From a checkpoint of a small transformer trained on Wikipedia: 2 heads of 64 (1 for keys and values).
MLP neurons of a small language model. Each row is named by its layer, matrix (down: output weights) and neuron, and shows model dimensions 0-127. Each number is 500 + 25 x the weight over its row's rms, rounded and kept within 0 to 999. Numbers have three digits each.
Before each neuron's rows, "fires before" lists the tokens most often just after its 100 highest values on Wikipedia text that the model never trained on. A number after a token or word is its count.

fires before: "\n" 37, "\n\n" 37, "of " 4
L2.down742:501481472504509483501512493521502492479499505513496513475544488543505523469506528522451529483470503481524532480500553486503536504452501569516495534489489490517481478514470501495491492508504460506462543509522483484476448473497488517504553522491438502489481471491467474497500532537479511490533440499518533503487497513499505493467534486504502492463513539457458565516499462498498493540466

fires before: "," 26, "." 12, "-" 7, "}" 6
L7.down23:522505541492499487519541482516530445507445521463468476509484485502482557508458505557506505493467521538508513505469532407483505484504475512525469508479498484476469479495476455484500492489505487499527450487505528503508503532513566487467589455519520480536478480494498513489546486486550485489512475480484525485496516494505478491487467538507487521521504497512538532495485497487506504485515

fires before: "ing " 13, "ed " 12, "s " 8, "ation " 7, "e " 6, "s" 6
L6.down553:513458508484495484473543495512546481463527565523511475494488473545495510519520527486537436484529543480527502480506515522550472525521521514491517497494484469519497482476519479500510521517503554509538546483506538531505519447491496489491518492463495452465480517487487515480476535514504498513485486527479529456506496498470525510448496525499465539467529531490506511496533477541524477493482

fires before: "- " 76
L4.down495:505508524450524526550441479503461464494483502495468497494518505484511507506478511524500518503496510486469452520540485525525501494459512517475484503509530483505512464495532496520502502508500449505503509494464478518514480529533547551509479473527515481513510444514473488484476501464514518474484552454505493465504558508463496522498521492442516491489549495495517540519483454476491496474489

fires before: ", " 38, ". " 34, "." 15
L11.down514:454521514512481523531504511448528512474497507515503505468510486508506526479496493532569518510523548520517491514463542476523550486525503480491491499502501495531506516474444458466492471442513495502538488495563506536480499507506520498500503489526518501483477497497502476519529489506526498506455494546509561477514501457470449507504472527487471486544521492563536534423523503487490501512522

fires before: "\n\n" 48, "In " 9, "He " 9, "==" 6
L2.down531:505493495507513491481516524511476472481513477496484493491516497513490493472524487509500461504524504489534513491515480511508540462532440502511476503485502495543484526491484526446516478478582505486485487533539513518478496519494489440486513539550524507532508477505506469505533508452540482447544519498560524525556489516512506529482491509462519504510498509447471518495507465506535465538541

fires before: "ing " 24, "ing" 10, "ed " 8, "er " 7, "s" 6
L11.down332:546503484485499488496520504479500496463518499498544534466513482485516514485522497454503417472507537498509443535498529467493486526482574495483469521475472490496486495496520498469484517445517490533462497497512495501502505486486499448503454474472496526489524507504510491495515528527541485523447501511498516464489541518496542516511497511524467533506551510522500477510511476477491510493510

fires before: "| " 56, "\n" 13, "\n\n" 13, "- " 12
L10.down740:479496509486502509498484504493498508506504503480479493503492501495532524509489488486490500491506477492496506508508482509493494505500505498479517503512488518500499493494504492497518493499580499488489519501505511507501515485491492489499519517517502501500518471490522500495507508493486506474495743505504563517482495501498503500494497471488512508528487515491504511500489508491479483496495

fires before: "ed " 24, "es " 18, "s " 5, "used " 4
L10.down230:503517468493517533537498488459482470506525502461465485482465494496511508472470503541491494501522525500506463525527512498468466493529493481498485508493477489513478443520492514502527496515595476516513539506482516482506500502483483511519503463477470511508429485490491470503488532522504476512472476506519476502532478521435512529492529483494489503570490508495506513533520498458498476461477

fires before: "| " 52, "\n\n" 17, "\n" 15, "- " 14
L10.down693:498498503493496512476520523508495505511522479494497489483473512504534497492471507493493495507495510509502494494513514505491478478476483485483520511522529516502513477501498480491513506494566489479513496498484495508488496500480509519497505503496502492508507489481513495479517484513495492473510742491486565505509504516508502522511496476490496517502499506526522510506516510499486481533519

fires before: "–" 34, "," 14, "+" 13, "." 12, "10" 4, "; " 4
L6.down154:491486539480510495518473491476545492503482511510525547478526495450460513552468512521513525506528477523524492519521532484561507475499513520510506443486464540493462448505499500506513487540500487477495527463478522517485499529506459482497498449503488549517527437488491491482480469495550514474484486504483516521539523505487522512528471530529521520485511491511468493526477470496510528498492

fires before: "\n" 63, "\n\n" 37
L2.down170:490515511500498456517500511463482512467467510443526515496493530527504514515542528477503547440517512470478487510521520522491492473504530465500544520488529495516487503495491492525504546547538515480516542530512546436516513521460491474490505537519480473480471513487526480482546500483514505514441489524521545514533493519456508464482519520498447502499518495494488485486537459493491507517442

fires before: ") " 20, "m " 16, "(" 9, ")" 5, ", " 4
L11.down262:433522486498510527497487534473514518487464464515488487473485544478496528464489514478545514511498492542499495486506495511575488480499545468541527477516528479508483519502486510505493499523494465518472440502490548491468452496470509524516477510521458468518513458515482463525536461466542486486518518502481533499497522525508519504527517480507515536552519510464484511537486501502498467474437

fires before: "\n" 82, "\n\n" 10, "\n  " 5
L7.down294:486507458485505452508470484460482489469501488487539543526492456490540475465476540491529488537515490448502481518533500537532501507465500431464494490511480495508483488529543445507523450535468514489507490511545512461525512480507541521560530484484484505490511490538499494486482498491509492507493431522509549493526520493511514463515539462504507476500498507490515482487511526468478469492497

fires before: ", " 23, ". " 18, "." 10, "ly " 10, ": " 8, "\n" 5
L8.down612:458541510523495512471489513495476511521490523498540519512475493465496492496508475510463515458491531461533464485503512525540481531484486544462477442492501499511491530475509482471527517462490506476495489488515469476534494462532518514504528482483494444474503509503478479474522492477520468486462490547502496532478461481496491467471487490488538494470551535554518496484523532426457507496483

fires before: "| " 77
L2.down71:458503495540514516536501557522499485542467444489495479480524491488494538464467494483463501521464507483549508540487492559510510507512548534542482505478473525531517480460511490496524541506485500467489528502522503513478491511527512504499502533484477519435508500509466535522495467501482501487482482500512498495473471492524466525513519519502477477493525526477555510463501562449514501540516

fires before: "\n" 65, "\n\n" 17, "\n  " 5, ";" 4
L7.down272:512440460504481506528500499509492498498521474486471524522493532473480500491500509472496526535512517513546493545480525502490509505452436452466513515488524507540533506533525486492495540485450534484501551516503505517538504498506494465474544537508483521476513511475494525487522525501521478469500467490494535551473530496524498492507502456545550544505493531515500495500516532490447471506521

fires before: "\n" 58, "\n\n" 23
L6.down408:470522471498476494544468492466494459479527473493534508463520467454499508511485546472522493497465532498499515479488484523508523498449503416487472529510502489517489527454523463521526521519513498486503473485520482506512467492528523467507522465469462527462479495518538533487495482503486524477431449459503505571511491525462490485511484492531465517511513495488502513515499527482520463512506

fires before: "." 48, "″" 6, "ens" 5
L11.down211:478527507549516530472453473446503530498527494534513538540485480532519526476503466491524493499538506523499501486486508511534539492518506495520527465515530502478498537506488520475526502520490419503520517503506461494499502536461491467476450542506525492491491458488496510495539449509554446504516496521520491485529522473455481503478488511488457471480498521514481497486481468494514517500502

fires before: "==" 22, "\n\n" 12, "In " 12, "The " 9, "=== " 6, "== " 5
L4.down350:509510516505467475489498511480506490474522460520516501470494455530530514510544556502516487483496553553544487482502477541525513482543503501495495503474502546540471520496523515453507491489525547523476536507471532489494517543552520474500486558471531493525531505498526510478507518473524464497534564480550530498473502535463477496495517476460504514529521520472469513511497495476480487500509

fires before: "| " 31, "Dar" 10, "D" 5, "by" 5, "= " 4, "David " 4
L2.down618:456513541485460545507499534486511462526493515516512532480483462463483517495500488484526480548519500482493468509506457525554529449518470493514516518521474448548531509474499509512495537524509492487484514554524505485510508463527523491485484529493505533466529490493460494529539525489524499541472418502526489513510529487472479504529506507452485521501478477489531506464526475488462482494514

fires before: ", " 25, ". " 19, "(" 7, "." 6, "ly " 4, "\n" 4
L11.down653:470521512558489511517493489504492520462509532473499507455508525525448485474495474480467477489517482491493503496487499524538504456556556491484519511490504519523487515479474472482517512445494514504493522498545493471520492516476467509541523486542471492525499517480485445507496495515523523561536534519480576514537497478527487485501468464502496460553506483498484522535539502516482507508530

fires before: "–" 48, "," 8, "." 8, ":" 5, "+" 5, "; " 4
L6.down703:510524538480485485564514448480506514475511482480467529477517508479456524471482520481532503498510500505511475491521489499566525491460489480470511466492520461498451476493515488515522540508518509497501491480521490475498524471533485509447510495522506549497496500471533499492482515511551493485467508487480510476493502502447512499546528527513532507455518485546526460477523491487516519523542

fires before: "°" 15, ", " 11, ") " 8, ")" 7, "\n\n" 6, ". " 6
L10.down257:453512490562461501503494524493486522488459523517513462508503512507480485536515491481504489505528481485516491484480524515503540513501544500527550453479513493514490521461482499467521480447508535538520502502513504480515477516479512460480544542428523498513458527494529491532505506502512468503488490477535516546496537498473518500467464500541484516496468497483497505496538492487547520538529

fires before: "| " 61, "- " 19, "\n" 7, "\n\n" 7
L10.down42:524518496474521505521514504511493472484536497464502499521487502456466516530510484517506485532509532497476464555457482511486501518511491537485492508513506499485487490524481489475514504478499534483511489508474486545512502501514505498499510482503513519488487446505456494502477500514477509513494634483490550479476465481457466479505526520473485518528511478465499473507484518487446574506485

fires before: "\n" 61, "\n\n" 38
L2.down521:497481456519498529468463529505499533474510483482503483515512505515516454544514569487500502458493511460526473445499514491491517479484477460508508502475527453492476521472470475520517468479546527494476531497517526473502473483494492520529533501528473550455508507507511443478511502467514508490419530546487498488488466493505520483477474490511511547469525511485493512489495483509505511492493

fires before: "s " 44, ", " 16, "\n" 7, ". " 5
L10.down294:505503546495485456490487494488508465505545476517503515453497478514530530481491507502510506525502514494520464492512447516494507497492496518513517472510482531508525484492485493501498471502505531499512526486516535476484496469488540511471564502532499494501529497527501502505467512481475520459448485469484660516495500474473521480488485479463501486492487527478529495476504521510485483487498

fires before: ", " 33, ". " 22, "." 15, "==" 7
L10.down34:492480564501497495502504512501475517521485489497524550512494542508480492512527484462471499464461510522516463502519514494517476497484534533489474453508477540501491445542504465456508487496475461483444508492558535498504485555518513552515534486481513511481498525516476471491556537489532477501478481500503469499497471501453513517511510527472510494478495550513522534530501480527471489521504

fires before: ", " 11, "\n\n" 10, "\n" 10, ". " 9, "): " 5, "\" " 5
L4.down187:500468493502451471509536476480536472507496533490462538484533513521525503489476477475510473547505482508502438489505486521484511502504456506506475448473471560517498513497492485516514507512512475500472498501513517491490510554482515500527530496502505499512525466467483470475503487471527484495461513474468555476510454511485498490532499517460505521509497476521521503497530524526468471557487

fires before: "\n\n" 45, "\n" 41
L2.down510:482507529479476474427458462484501508512509500493487476522481464496503503524484561499534501468520523500531446474493504483505511481458448493439488523514479524496525503495491497489487499522478507501481524535497502484528507496499447511506470519522481512455491496501511500560526508455513529453481499489506532497508505488495495496517495493512535485518515522543502512503491526504516452477536

fires before: "\n\n" 41, "\n" 36
L2.down746:482469506522510510504477461501538487472478477507485497506516469495498490522537503487510478469520531478448459518477481514490515441472473511462513482494471526472475474528504495503539499513541536536523523465462569491489501492487503494462542498515465516483490517495481498445540477460501512515491580491517544490493488457453474491491468490460509513494520477487529459492504483530467522499491

fires before: "| " 37, "|" 13, "by" 9
L6.down585:493520469501524506528452492490495508455487493492533512533497499485546511496494486498522508534542512475537487532487510494453507512526539535536518484528536517501544555480465475479487542485525493477502504475506521532512474511544531459505516512497474492485497456512506480450470513534462525481458479497505483536480488487498488505498538578491476509518532472501519468490498537494472493461485

fires before: "- " 27, "| " 20, "\n\n" 14, "\n" 12, "In " 5, "He " 4
L7.down180:498490527495500553492481493512479496514517482450508475504478499492538476487494510498488513474503489519497502471481540496497493466492490536461526515523518524505507504504494492512515515502585483460485509511488509502489503493517468500513497487523505504481508476494511499498502486482496496502514652510492561470490475499511489508505505483504483513514496519489522511504504530517460492496499

fires before: "| " 28, "(" 9, "il" 8, "m " 6, "|" 5, "long" 4
L10.down28:505510486507483514515492527493523550453483486521489522509445530476515519488540514501486504521523474432486456480467483498547482513535508469510519470551562540485475540513477498511499472568488532513504502495565495460491480528477498507503462498485518470502470483506441513489530450486484478535475495493487468484531552508508496532521523493482500495512527499483504502482507455491522465509498

fires before: "ed " 31, "ing " 25, "ated " 7, "ted " 6, "ating " 5, "es " 4
L11.down712:496463486470470495543476514522531473515509483495485509508466503490506463472503556507514494503524527478482485554440521467477536518530500486521490503484479505551537493484515509504484535487481530503528545534473522467482499525516513516502482458517486492528473530490513525532508474543511499526483490514481486501541499429459524532488481492531457528535494501505504519526511537504549475510455

fires before: "| " 50, "- " 11, "He " 5, "In " 5, "\n\n" 4, "The " 4
L10.down140:497524492501525509479466501505480503511525501508501498487496511505503522500483512496526512502499516536467478484490501531510515492486517483488497515491479493496512526501497464502544481523539515484477475492486506489465512499520509508516505502531520479478528481496505513514507494478519485483515736527498484509513536497514506496505541486526488499513502484509515488482529505514479474516519

fires before: ", " 27, ". " 27, "." 7, "\n" 7
L10.down152:458514507550480516512469487444486517497511480503514518597484557466481493461508484496542525484497496541545471506506480549530490486484522532494498474493536494491460489555491515466496474501484491509512492508451525534498483549549502526531535488476517509518512503499463502553505494512510492518464521508467481523490475472483510489507543470502490490496538531489491489486497515525458480466471

fires before: "\n" 56, "\n\n" 44
L2.down90:507530491530457518496494499519477534475471504453468488501527485525474513498483523519463510445481473508500526515499518484513496485486506481474510515513542519524458507469494476478482518546529499497524553489516521471471474509482499480483508505468442462468441478504472451485539509490543521479473496485470528465508505530500503487522472505493506537458505551500516496527500481514490488498477